config.toml
num_key_value_heads = 10
positions = "learned"
qk_norm = false
bias = "all"
tie_word_embeddings = true
init = "uniform"
init_std_up = 0.0142
max_seq_len = 2048
train_tokens = 766500000
dataset = "wikipedia_en"
MLP neurons of a small language model. Each row is named by its layer, matrix (up: input weights) and neuron, and shows model dimensions 64-159. Each number is 128 + 32 x the weight over its row's rms, rounded and kept within 0 to 255.
Before each neuron's rows, "fires in" lists the words (lower case) most often at its 100 highest values on Wikipedia text that the model never trained on.

fires in: "and", "known", "its", "day", "held"
L4.up1837 [135 137 101  50  79 197 158  87 108 135 148 103 100 168 177 159  95 150  96  71  93 124 127  96 112 143  74  87 151 143 127 158 173 154 101 136 116 159 130 136 144 157  95  65 194  88 123 116  93 133 185  66 196 114  99 120 146 113 122  94 152 244 111 115 131  99 131 169 103 173 131 113 173 144 141 118  74 101 134 108 100 122 163 156 153 170 127 136 202 146 114 177 113 107 128 153]

fires in: "the", "as", "a", "s", "their"
L4.up814 [151 146  80 109 114 108  88 165 143 116 115 106 108 137 112  71  98 100 114 125 115 130 121 188 139 117  94 133 117 154 200 126 138 107 133 180 123 117 129 162  91 112 121 136 159  93 146 181 143 129 137 176 196 116 173 123 107 140  95  89 131 118 123 118 137  95 106 144 209 107 109  93 102 134 127 156 109  73 136 216 163 120 116  63  99 206 113 162 124 159 162  82  75 183 134  91]

fires in: "of", "other", "the", "early"
L4.up1591 [ 81 176 131 163 140 120 118  83 137 107 142 149 140 151 133 185 111 107 139  86 111 118 120  83 113 143  90 163 121  51 103 106 123 138 177 119 106 128 122 139 164  86 107 105  98 139 161 141 153 114  94 182 135 109 112 136 126 118 109 105 116  81 142 123 192 101 158  72 105 117 131 116 116 146 150 135 155 143 110 111 143 108  82  82 203 134  87 156 156 155 124 109 139 118 123 169]

fires in: "2", "5", "6", "0", "1", "7"
L4.up731 [126 126 183 155  95 159 128 130 111 143 128 117 135 145 130 119 108  46  94 144 103 126 159 181 176 138 149 133 128  52  76 144  84 151 151 100 158 144 163 162  79 140 100 123 165  86 116 111 133 145  74 106  89 142 198 143 151 107 103 114  86 130 154 181 154 157 127 154  97  62 105  94 107 139 105 163  98 106 113  95 121  15 114  65 180 121 103 138 152 161  92 102 167 173 103 112]

fires in: "a", "from", "in", "for", "on", "to"
L4.up1891 [150 115 199 114 146 165 127 137 136  99  89 111 162 173 131 136 102 162 163 155 184  73 142 142 134 187  92 126 122 129 144  96 154 159 158 126 182 111 148 127 137 157 105 128 129 127 145 186 102 124 157 123 146  61 105 135  75 126 146 156  81  93 134 111 120 144 114 122 147 156  82  99 153 143  83 124  66 172 110  91 105 137 147  89 173 106 130 152 157  93 103 164 148  93 126 116]

fires in: "became", "become", "becoming", "him", "as", "into"
L4.up1611 [145  80 166 107 150 167 134 147 109 140 158 113 103 103  73 155 143 156  67  82 113 102  88 147 127  76 104 114 140 108  61 119 125 120 163 117 121  93 144 143 114 158 105 131 130 171 137 107 124 162 145 139 128 123 121 142 137 142 173 144 168 104 121 127 169 108 115 148 110  69 104 186 176  62 185 143 130 133  56 119 132  87 124  96 139 178 101 112 125 148 149 101 179 162 119 134]

fires in: "the", "it", "part", "a", "after"
L4.up1336 [ 79 115 123 182 130 116 124 200  89  48 127 109 149 173 119  92 134 160  92 134 148 148  70 110 118 105 127  86  71  79 127 121 107 136 124  78 115 163 164 100 129 134 108 162 111 100 156 109 110 189  79 163 156  87 155  89  96 146  96 121 152  93 135 188  92 114 144 149 194 112 168 134 106 123 140 124  82  78 116 186 203 145 176 176 170 160 112 128 103 189 102 145 136 119 113 160]

fires in: "1", "c", "cba", "from", "cqc", "first"
L4.up1006 [165 197  61 179  80  62  95 133 126 102 101 111 169  89 141 119 114 153 116 116  94 121 128 130 109 144  83 102 141 129 113 117 120 139 102 150 108 103 149 125  50  77  78 141  76  77  85  90 105  87 185 148 120  79 192 128 107 121 133 155 154 143 134  77 132 126 159 129 102 115 121 109 117 160 162 178 138  92 161  90 130 159 139 104  78 102 142  90 126 162 158 132 118 127 115  93]

fires in: "in", "the", "at", "on", "of", "november"
L4.up352 [153  65 136 159 204 151 104 181 135  76 114 147 166 150 139 120  85 168 104 139 128  95 168  98 135 110 114 106  77  78 116 143 128  82  64 153 155 160 151  60  85 119 130 166 126 154 148 146 162 120  88 140 135 126 138 172 117 124 106 132 127 117  96 118 183 134 119 165 157 179 106 116 114 112 126 131 102  78 160 174 150 134 108 162 115  96 105 101 136 151 155 120 162 120  80 127]